Weights of a small GPT-style language model, trained from scratch on English Wikipedia: no biases in attention or MLP, 1027M tokens.
MLP neurons of a small language model. Each row is named by its layer, matrix (gate and up: input weights) and neuron, and shows model dimensions 32-127. Each number is 128 + 24 x the weight over its row's rms, rounded and kept within 0 to 255. Numbers have three digits each. A neuron's up and down rows have the sign that makes its largest values positive.
Before each neuron's rows, "fires in" lists the words (lower case) most often at its 100 highest values on Wikipedia text that the model never trained on.

fires in: "a", "one", "have", "an"
L2.gate274:100104111152097129109116116095110103110140158124142138110166108138173128112117139123131124136130173126133106146141181123140101085149160123128151159142134119114126155134136143162110100174130158192118104144141105124097118111075123169099171151103160111110095087116135110141097161201164142172
L2.up274:093170121106156152083138165087127180144141141144095163117147146125164121095156146128145106155150153163151132125149134099105159097126180120152108150160117089105146127128136125105112117156131134163179118148110107114103084091147132130139115124134102125124116165165139124155133142143113132174

fires in: "in", "at"
L2.gate171:106168146099117117100140164141154122110158115150156119171176152119151103111107137132126114146167174160087128144119139093116134116129129094089129123150168113104065168136136117170125132113125124120128146111081133122135148154143170145135119109093154130148144087116092110185110146160103144115
L2.up171:124146117130150141128180146149158168096191094182135128152132150148141143110127128147157098133107153103164162148121150130092150118128085087131094166112135140148141114164144129155092092100130120124121109110130130128165177129126104123143166114116122087086094134113113142149119127134144153155

fires in: "in", "war"
L2.gate240:150108164135106156127117185126103159125136123127128164153156091105124124137125088158142084123120120125111162154161093117118149151138125151100113154159119125118112177141147136139120124133131099174128129137110117113126117159156137111149130157109153114111159120123116099135119131132138116089
L2.up240:146101142117113140117118159085126170103102148159142157121163097081125124150109150120104127072118087121167119122115099157141180124094110121082131147120116092153112128160095111138122164124143113141065103134138103164131120126107118139107119180133170134137146171158164111139133144089144145093

fires in: "national", "united", "of", "american", "international", "central"
L2.gate255:139149134182129108122133171147162107128147133095108115098129147056114137060107137128172082133109154117121133118136113165085128155099114143100137131099097155130093122136107125109137154083111147157115103152138113108134138136116135160117156103124149130114091095143116175132106153117159164164
L2.up255:119141108110175105142178167126142107142138171105096122134155101086131103107158122144136120083155139123084132138140112113124140120108110127117056118125106175152110134125152177118129121134124124155118144128127081103114126095124128134139166109179157162112113100112149116080130166093143111117

fires in: "to", "from", "with", "hisham"
L2.gate108:142113121094139102153155111138117113113140099138100093093113136109143156116107176124175097122095132150137158122141130160136077152116116141110160094104158126085135117113114150153079120121131132116108098134164153150104123180117101154097129100172120084096135062087130133116102126132124145116
L2.up108:160100166111125120110125098149121112122120147119106085092106110112157163116151144115128093125085141128129112156161125127135155140125125123101120097117118116118119149129118145151110114138135149100111096145156110156164101136139153152127153119170082081117134095121138105118110120136113128116

fires in: "of", "number", "few"
L2.gate219:085156115125110125116104151120127130105125134192133156120105194171126076143132141129096104175132129124120151089129137114123146127148164094097150106130149141145119114102132095092155135117170146067152129132170088119160123124157115128106158113107122100103148157095150100108091157120093146119
L2.up219:161110145147157157149146148104121137158156175113110137062106127136145159111108122131120160123158116146166156160136135118119157135193164159111116145120076109145117139132110176081111096141087111087121121181145144091100056130136111111145066106121096126122128136109125152117124125122133135145

fires in: "0", "1", "2", "3"
L2.gate367:165128157076113134125122115127111132158097103165092106148172140109139150146161114163150155138094108081127100113118102140101121104166133131155102143117120116074111132122117094121111109168127113159093160107111102095114081150138116132171147118107089145113161117134108131173111113101189145132
L2.up367:116125085158151152098131098159084119102122110117107133165121118109133123142150121120129126134148081119108087157127134180126123158136103101154141146147115134160166111082116121132122125103078164075119144085077133180106127149071126130161157141137172114121116115138146167122136136108156124159

fires in: "of", "grigorovich", "to", "turned", "years"
L2.gate92:164149103105127072151102099116131137145108111126119174099109087082184144140143124131106122177132099129127113151125144112121142165106118137136121136137126136116152110130173131107149120117139185145132112143147098136147157118113125082117127126143107139113138156088092130106120136133126163098
L2.up92:150095142137125058120152095175130176166093098124097152136126097087163124139114078154135111140108114152132165069136089109093169142106171124147098145138142076129133149098154137151153083109157137096096119102140149096136120107152153131088132113140081115136118150098148129136140126155124130134

fires in: "of", "into"
L2.gate95:118089115163131173121067129120104158115150172120128096145127101129180111133134166138110169148142124148061099138129129070122164158138159152123132146151080116119143104137099103123130122114143131163119150108138166115087122113137139144115163120164157144117119106083134096113173146141129115144
L2.up95:100117088138156113172121130089117159093125132147142140119081142115136091105103139104132140151157101135163094123123116114102159133158175099082130113144104145111171126153112136092147122144107108166115103166156118125091127109163138136134126112193151099092094123122113110122105115169105111085

fires in: "of", "remaining"
L2.gate435:132173069160110081113120113106123141109129163141099121166107137108114108133100160138146115091126100105136160121181104106137130111131154120166128072123118136129134165106118176149117163128098164156144089092136112084149129140155101132099122154124108153086115144111169097077123106141124164125
L2.up435:151125169115167179158112157144118124126133144095095122120151113159161097135152092081155100147130172103156153114104127087078127200132133127126126109147129129110094149126085110130118144151098162134160108134116161126155122142105166082160128084200133146156137165124106143121122139107104125133

fires in: "to", "of", "following", "from", "during", "after"
L2.gate64:137119127136106123122111148137083146124105130123104092083094113068122141077082137135151153164138120138150068141116118103134159163145126155142149096095148124085142131129129142109124138151136093166111104145127163114093098151119129113163112092163169121102120137117154094135125170165148172148
L2.up64:114144113132109115110150124107151150128099127146135131106112143133067118123074122127141137120142096139126065108117078114108101114144159148128115118120120116128145167135173118159092162168159115181153110169164138127125154181091138113155145119170120149119063161161129145070115159117179108136

fires in: "on", "to", "by", "into"
L2.gate415:115133117126165098140092116163122121091137143123137128117105102143128116138127133108117089101124100157154142118097143109125124176137132138124098164131122117114139126126138120140151182100092131106094088139091163124148106139119125086127092104164136068136121126149158146138148186082111124107
L2.up415:129083068151137132151127183152146116091131130124141095111157131145160129128108108085143171099157120126069153129135121098123156154158090154115092132092091133105167113091130159126114174118156118083124102137107152133138134143168117116125050130106123114147132113138164144098145152126130105148

fires in: "march", "june", "december", "may", "april"
L2.gate293:079123131149107175107139142159108126171112097114124149130146133115137112113147138082075138087095092139160139114133138149129145160149166123157157114123087130111157163134148142101111113151146087148145123132155185128113118107123139109149129134107190142135147125167120127156122120095115184133
L2.up293:119097122130120127149127130112115142144135142150105110137104147101107103137160123160159152159132200115118134115175098093143137134128139121129144161111147092126097105109089154157107125114079149131172127124092132137164133157108128120133133133122098088119148129141080117181137147123115104095

fires in: "as", "44"
L2.gate86:128142155141134126177133144137159146098125119085148123156129097124081116138116112115120141148107120129114174130105102094168156135158158107144116127089173118140098086118150099127094125103103121117167118150104121154138118133137117191162120131125126137111144144113185142126165127111147159159
L2.up86:147118147161131093144166099156083128076114089086153143125103131155084127105072152122153173111126147109146106106124116104101156124106136130120121167100104131122085172109165125148090185087107133163155117099133121099186124113142146149130146095119108101160137132153158139161121119150119142067

fires in: "not", "later", "also", "even", "only", "soon"
L2.gate369:128196087104112110180119154131098174096140102156136108101158106139139101115164130132143081103105161145115112151082125117118174116128108118129130109103146085134140091134157155122101125145117164132124117165104139160152156110132117178112153155125151137110144151134083096144147121178069114180
L2.up369:113146143084129145128159134150144106139116103141106089129167147148095117168163131132124130142136104124108150132102127140159180161172148097107153119139149104182137137144138136152134090125097155083122115102187164170132108132157131056111131108164117132124109144112129093147128087142132152160

fires in: "that", "which", "who"
L2.gate210:194155169136170152134099143105147117130144136128130079108116092103131131126155104162133157108091047087087106103137101127155088098126124082140155181122124175159113106143144138155144130163098152131144163119163139124127126142123084155096153129102124169078113129101119115106160121127136091143
L2.up210:141126140160164132112153113135161147108140138106154113139091087105142094157112156165095132162172106126135092122148086098134107118119137100145096109162155178147116149180148145112128153137125131127103105163122089102141162163149113095171154127126116150127161102091113114153133164130158113138

fires in: "to", "from", "reentered", "in", "into"
L2.gate31:139097176137108165148135085097138142122080088139125130149117108103124128159133106137136108113097144146145081131115100109126133136103160147168103096165153135148115123135146130170142150154124144148130088097139073125103122138127123121099130170138151131157105135161125123152121138133108135120
L2.up31:128135132141094106098164123099118118116125112160111144147141080112130122124142105144133155123109110155134153175110134121166145138113101090142137154134128166117103106148112096155144109092102126176110128093079102120162102165116163133158121119129101153162171091103114127120088126089140113069

fires in: "with", "000", "not", "also"
L2.gate343:142130083081145144112111124140129109141158160149124167131152105124104117092102128110148103113119108109124130161079140133076183177121126173126158135132146094148142078114096164121115122129133138138111137118120156145149109123158118161143102101129132145108182149169140110130124170139053162152
L2.up343:189151119137111133114158108160120143149144083169137139168149121099115102076124107141142110131124063133076106153157149119113124107120130143143117125135125123189065151117103131130144148140116157139106124119113148203167136101111142080124163067121158080125107115141151150159090082102157116112

fires in: "the", "a", "on"
L2.gate68:150081136105089124116130152102137118127109123102127119141066098123097110137136149122095090151135120130109094143125144151132107098103154081113126114103108119126080104132118174134152079103119098124105146121138111108144117137135134133133100095150083144135153095130186088094101113152090129128
L2.up68:100064107131131134098146132107094169118176072082171189128125166110106118132178182139139109122153194092095106157131142155119131149106117160103084110105092126124123106136115137149136109112143135132148125140105119133137150140108056105177122134122132141153144101122125139111080108149131134107

fires in: "of", "year", "navy"
L2.gate326:149122156190107143113129120111131169142085178131140105113108105145103096136143130084124159118157115139136158116107102090141139110130129158169081097114111127154131088146147109147152154108079137096158141139086150090139141152156152078126112129147124088092117148089139111090137110103156133124
L2.up326:112087126097108094112082066144092110116057144148129145119130157147122103124099123125085155148093117124085133091163132132118115146100112178165115133114121132092157159097126120159109144132099104100169154144104145136121123158118140118097152106151135117110141177168095113134133120156153147110

fires in: "a", "the", "kristelig"
L2.gate97:101118100183085123094149129125139136090139115120144117110144125094144130104132117128117114152167122112108135092146162152091106140147130144113141114107109096131090121167127131138149142152079125125110147165124134162177153137099128179133091098128152132157123087136118112101160147143119148120
L2.up97:109089155145123187111117143116136137171137158115148157139118153061118147129109130127128132105158085108142107086121123131105173117122131141155114103136109116114129073185142167150081124115099120125154095133166113133119149147145068188138153065131130127100091107146149116154090171121147136135

fires in: "of", "playing"
L2.gate425:091128131092131103159156118162120135134106121135133099116096093092141140141084107120092093155100126131113059114103111110089125061142134120126133176132121116154158108147116135123071137184139099110096159107120176152141134154123124113136105164105165101130137114142119132142114200187154094127
L2.up425:175135129090115147086133161117145113127146162133117165128159096130104088116141151138119124145119114138116159122119150138107124134084122131108165139166159156122087133107099111123143141126177118135167126119136101156140119185174107138128121104152160136135136134104128103069110089146101155110

fires in: "it", "do"
L2.gate431:133118161118120148119113147130146148115129106075120113156115129167069155151145109148082134150179084153131141103130136132155102120124116096114151178189118116103129108154111127169159114106086120117102084115155142131129100135120081109146118167129138111140109098099107117160139090135129112122
L2.up431:130127097119111107124078156160139132137142193129103148107122161097168145166093120135140143132098162142179162129167100200121182121108147110111070156106086135093166128124117146113142098119095147114123136120107140154107118112124135122185095103164099133138128114159119162124116118130128115100

fires in: "a", "an", "of"
L2.gate338:114180133102115092136105105146086096119124134141111081138159110135117135124143131128133097134142123085095105136119138128074104152140113157116130153131135116109083108148098114126136118140113103161104148117109131148179121082122123147143119119115116133065163141167108154134143163163098170124
L2.up338:111110144158141105128099133129149141143068192122098130114160116116142136146108158120133131129118128152149134125120130127124142115147137136133096127146210129134095115130112135121079122129103159157176079149107143122136120130159094116130113123157157144147104139105109122110145122088167142141

fires in: "first", "time", "best", "number", "end", "most"
L2.gate397:125072112150127154149177148148102139127186148117125069137138131142145147103115155142140140135097131143090119120095119124164136120174141111116119074087115100148092106112165165139122137157091136117173132080116108076144129107113106111135114149123121123100159123114139138129150108122131152165
L2.up397:108100118087121167131143134134159109094151112132118138139122116123134131133095110153159115109110085160092131085101102109124136110134158139103129093111158136151077146170151152108134139135134159092162170110079127113141078154157153148151102154105116072113113140153116099142142135095129145131

fires in: "in", "its", "it", "as", "at"
L2.gate296:154149162106144180134139127105084116081131132105129080145155139093123093110096104108112117155109135154070118140117142097098160130073100085191129148127131093160099122143139102148151142118141115165105132141153135109146115101104129141184092121121143147132143137106134137157096141145079151120
L2.up296:089118164084146123116112153114103104126145147138166099124100162162117126139120099114159118121125109131137137163155148105119116152111123104151092088099114125106119180095145139175114121181134138094110133080111158114118120122135152123121141125130144116112091130149126109131093131108164146142

fires in: "time", "march", "may", "9", "february"
L2.gate399:136196101141090140127103145132108147117086166108130112166139148129104134179112090110104131116092156127122113143142133140142161079129136141151154122154113159130127147113092157091093098138166113172143139110135104132094117173129141142091112156132117154090099158129141105145102128155100162116
L2.up399:168125128076147144108115191097148127148158144105159164125154117118102140132137127147141138140103155158164097155098168135125164153137136147180148114154127116142132113087127133122117127074127109121107150128129119164134104111127119107105113153122129140139140115129153163134149103104118134125

fires in: "s", "such", "of", "his", "its"
L2.gate87:123134112114104120119117134133079149189124143103124136129114123121134141180148188094119088084131123146105132132132127113124136156108145158152183133141138121122118107139132095140152084166146137103099127152103129126117135148058146141121107139100153086146129118095142114090149152120139107132
L2.up87:101159159128133127107181120174171144151157123179108094110165113121150154122080149136129118111129150131202151127108106106105105110156157145093140130168124090115110149119122159131120133126114152129128099101103129145155152109142154162138120119133116136102094138138157146123063169184094123116

fires in: "to", "of"
L2.gate295:121134106130103153108131115156156146130143106098149169132162116156185118136095096098124170145127096201148105138102154114130121133161140177128098120107112112118153155138152156165152133119131126136108072149098095135131095142100134125140108120180141109088151169098149150176110159118081105134
L2.up295:137147134133092129101142128126163130159098130128158088136084160105077134134142135062111160159160092125132157127109161145118154106122078133115131144124157119172126109102187137099161144126108099105151091092090105119174123111129172126131129102129140146208088116147115105109135131110115127123

fires in: "that", "which", "who"
L2.gate344:110105168097111122158139098129098131148156115104134140174146161107147149102119125142103123141100171103142134090103103146148106156089152098128128159107149145123102109107147151101136117147090150123136076137137170124090139125132105095151076137108106109069076060127083092103136138137181104106
L2.up344:132142140085186161173094136148132129130123134152109139117106116130100088142111102094163140118124148110175143132038110137162174119127140099115130130134194134118126092169158095117109154120147120133143104156109158145158138167149139103134126094123135116112124151112099097137094130121121128122

fires in: "june", "march", "december", "february", "january", "may"
L2.gate223:111106096124099150158132160117176178130139114121141111146153141106101099142108131081099163172101175156135083132110150110109124119155171093121099078141106129103154117104093084159076127122133122143094140144106070156067128072119144134107124150083127168129146145103157106124068084144116131108
L2.up223:131103123158106135135129097096112169141168122109112116126117097113142095130125119095119120077113095079148143117106122186133155107204148147125137147123115162107130121156112185105141083122119117107157141105102097161143099105133146138112148133133115144095130135118166151137133148070127132167

fires in: "not", "would", "t", "to", "also", "can"
L2.gate195:135153124142115119132178132146127145104117140112146126125109121156134160153146125163155140137106115092140123118096116134151168130173115139169149140106140127147149111124155142108152149103148077126145142112134124177139145150089120118149131171150143128127143090141140193108129136110096106127
L2.up195:102140179129141138145156100124084148122109119113151130145155147111074148120135144124165161163110101056131135110116151132160109115129129114146143162094151114115143146151124162121108137119104162144131115103116115175135106150151142106106086154137127122135127114148111108114121139137083127132

fires in: "county", "university", "park", "high", "town", "island"
L2.gate193:131118138103156131145162164125165107124108096150110110153141111149118127146076135125126156140110146191165160119152141112175113124110132116124122124134169137151105107113159138148108092119110151152146100157096135091138129150115145108175116145143127107094134119151116120168145142113117117141
L2.up193:136095131086105179110175146119134109145118143107117175105135114135086133160144078113151177105154156106152120084131174131138126143130174126104188102133114118171185094147175078124166082097171120129128113118134129121093139163091161140097129175131139132106141129101154166175111101154117137134

fires in: "as", "with"
L2.gate373:121112132125121126155119126185162146117132166124147165124140114093181146133121169121163094141155124120107113092121151112133156127114112135145161114141102155107091108076127155149120123171131184101078079113112143101140110124169083126152090103170141110099141089149137097160137173131144145116
L2.up373:114133143159152136185095157132129121126173120111178128128153121099110156108156115114141131112152126103093112131113122149084160141068144165119142117129147133148104096097155100126132157122118157128078133100121165127171171160148104108182121125107135104098151093146156125134133128131114119097

fires in: "of", "also", "again", "later", "now", "then"
L2.gate49:117172152141102135122136091096160119124130103135148148152097165126088115087135106103135143119139125177158117134114125119130114135108131152130165117131159180116130138111146155132129157115124167091151134176165122090175151117131128134109096151124111082095115125100138107125176163133142100129
L2.up49:122141089081124145132167162118146140177107164122122146106087143122120177106110113128154125184129136116118094141112112151104130117146110116118074137120120149150129109093138139173093133148146137140089130063106163112108114136138118131098139162156130112118098138117104147126083160156120178136

fires in: "5", "0", "8", "9", "7", "3"
L2.gate118:106125110119155163109144195173160132159139152099111151157145103159110122115120082120155180103093109120090118099159122155123116116095171118147103122111079126195130128131135120103083147173193169076131133113113145126152123150116136135156141105123130124111107155120089112095140149067126148131
L2.up118:136153093162117098153103150134114132125124141153113109166121129110112114088106094102133125126160130113133132132111130210147108115150104117164129114163144116131113130113121115105134113102114120157118086125094101147119111133126152082135150108134175119163149113090101131171122116088089154155

fires in: "of", "time", "by", "like", "after"
L2.gate106:163118126163121100125124120160128130144146111100120153099126180130167145072149129122074135168115135100125176110093149107138073121172135138119133126125099123173100145109127117157158198168138149097118117121134120080095104158072109140143141153133152111096137105149119101102118163089141126119
L2.up106:108119085118134150156144123140116147098109083164097116119092118136165126108127109134096150116091088113145146088134128099126125141115143083141119092115120122125079170137106132092101091148117104093122104138160131128128092141156152130081145114105094122156134168141155097153130110104155153105

fires in: "from", "first", "into"
L2.gate8:144131113141121105100125087098143109099111137098118083161124147130126141125153101097171130109116121129119103186118109110140116135157156184157107106105176134066143129126147142112064151163158067127144093159098151103163130124112169146138108077142116114106106124155134087107104131106091101108
L2.up8:149157120137106104137128120099152136120205144111119139164150125117135119115177114110133124136108141165087135135097090150136181081136130152080172084160130132165153083144145123106120143100123147160160092152185106127090118122106184143129169147087121111112141100151136108140164116130130131147

fires in: "the", "a", "one", "augustus", "ten", "three"
L2.gate390:118130109080132097167157135138163166139084135089147151107095125134128141155099151097112171145135146167106115160116087121151177127120110125105099106139140153139146107177143168153092149165099145137146137153138143101140169140136105118133129140132086111096140137110126147095162155115076092126
L2.up390:138120142110163153121115140145152122119107133123108180153144106139086157141094156135138127125138096191148137166098100130157115129125137080138120127149122127103121130156138194134089124109101150127150117136108160132088129144191130158158092053117104136079154153108106144132147132078113183109

fires in: "of", "for", "him", "by", "up", "with"
L2.gate286:114133152129116145095124141095149105098136106179128129131128143152113139143107134125137134174127108120128128131093156099101196174153163102086104143103119108086129111097141085099132142098164102120114113176163155114132110133099103108119134066167092106100134154093165118114139140117099148093
L2.up286:088076103135110141107113105095118129137152138131110101142141132127146143152127155179119103135094163085163120073165082142120099123115095109139148148141122104127136143171126139140166116173134126111126087110135112132136110129127110139130109134119096121131122123110140176168094138139158142150

fires in: "be", "more", "such", "of", "feature"
L2.gate332:130154140168134133123106116121156171150119113132156147130076140110116137095137147143114127117148179153135121112185111130142135119090121152149145169081122135102120123143147148138141115168164132144149102124102121128114168096096121108110151138131128132102123123092118148161102135170159108154
L2.up332:136098117114116123133104150155136139134117164105094125111120096127106152123129118114147092148165095142136138143085157120103136156159138113097133154140148126129129111087108145141148107105099086113071152151163163164159143158150191131126182173131136089160145135108123126141145169146111103120

fires in: "it", "they"
L2.gate436:156132132118139100118139113149143146151117125140141097171141156101106102163127118064128131144113145139162134096109118102103069086117127148168118112151134146143142110138150130159132170118133118122123121133105174127107124125154141095122116107135133144132125143120161122115143108133107153087
L2.up436:122189115138130106156114170140126112092112122136143152124154141081121150093115140125145142118145120100105138131121140124098151135140086142120094138133158114112132090152167155107131127126138155119125141137116137099131114135123138163143147100156111137109142161150145144085135139150092129137

fires in: "of", "vessel"
L2.gate328:153122125093151128131140150160123118119141154124108151141128145127133112127095142095130190089123083119141162176136120130133148109161100124085141164097090105105132127153134115152148158147120081075132103102106137130138138101097131130133107107130107128100109159145134163117162153140163093101
L2.up328:112184136136131141132133139107136122143144105151097065162171170112119080091152125122079145122148150143130096122094137169137115088086133109132099138166140126135108142098101101138110102122141137140101134187126130135105158149129106102138132094071138137132151111143161097136114110143136118112

fires in: "had", "is", "was", "can", "could", "who"
L2.gate347:111125155154115149138135132144156146122129129144148145150099064145146143123114108120120174161147165168124148148154163118185105102080110127147121137165132117146098133095158132147102135108116138126159125166146134153117176152131099154138100143121128163117137082105100136146148124141093129096
L2.up347:126150108131118147192141126131117098143116139103145129091116115140137124121096121119128164143109080088159158152157108147120105110115101100132129131129121151128104124057168156137131118124120110120168095146127128132120101128125086163120105120144141125090138085143102091160110108109154088160

fires in: "first", "most", "only", "best", "third"
L2.gate43:114146139080131089103123141136140122122107087130132129131145123121115103136122138166174113104146111167146132093112187080129119141141163101120110126121160156156144117155166144120132139136110154139124106146092075099149177118092140139156152146118129107092094073104114103136121194090084142132
L2.up43:131142133098158111104135147115125093148127118127120131116176134138121094119108137143136112120119100142126174135120150112152123130149129125140083134124110174143076144158153182127103142138098108122146103137089106130155136126149118120148105138095164143132132140146130140128102121114098150143

fires in: "company", "association", "records", "agency", "limited", "press"
L2.gate155:156131146098114107116122130107106163159086129111132124115102130139126102144171145100110148100097164132098125139138162083134157131077158093117162127117113130152142111150114113138165113150171100151128140122174145131159143126087119118142132166104089159102093125082090093160095147110146105155
L2.up155:128089143189146091152099148143156122144101092121095190127107109081158062121143184121095105121124130134123138155110175122116137098152124143062118129108116124169174125169127126158113127113085153132086149119125125107137104135129128153121196153136151154103145129140112133135162142128117115135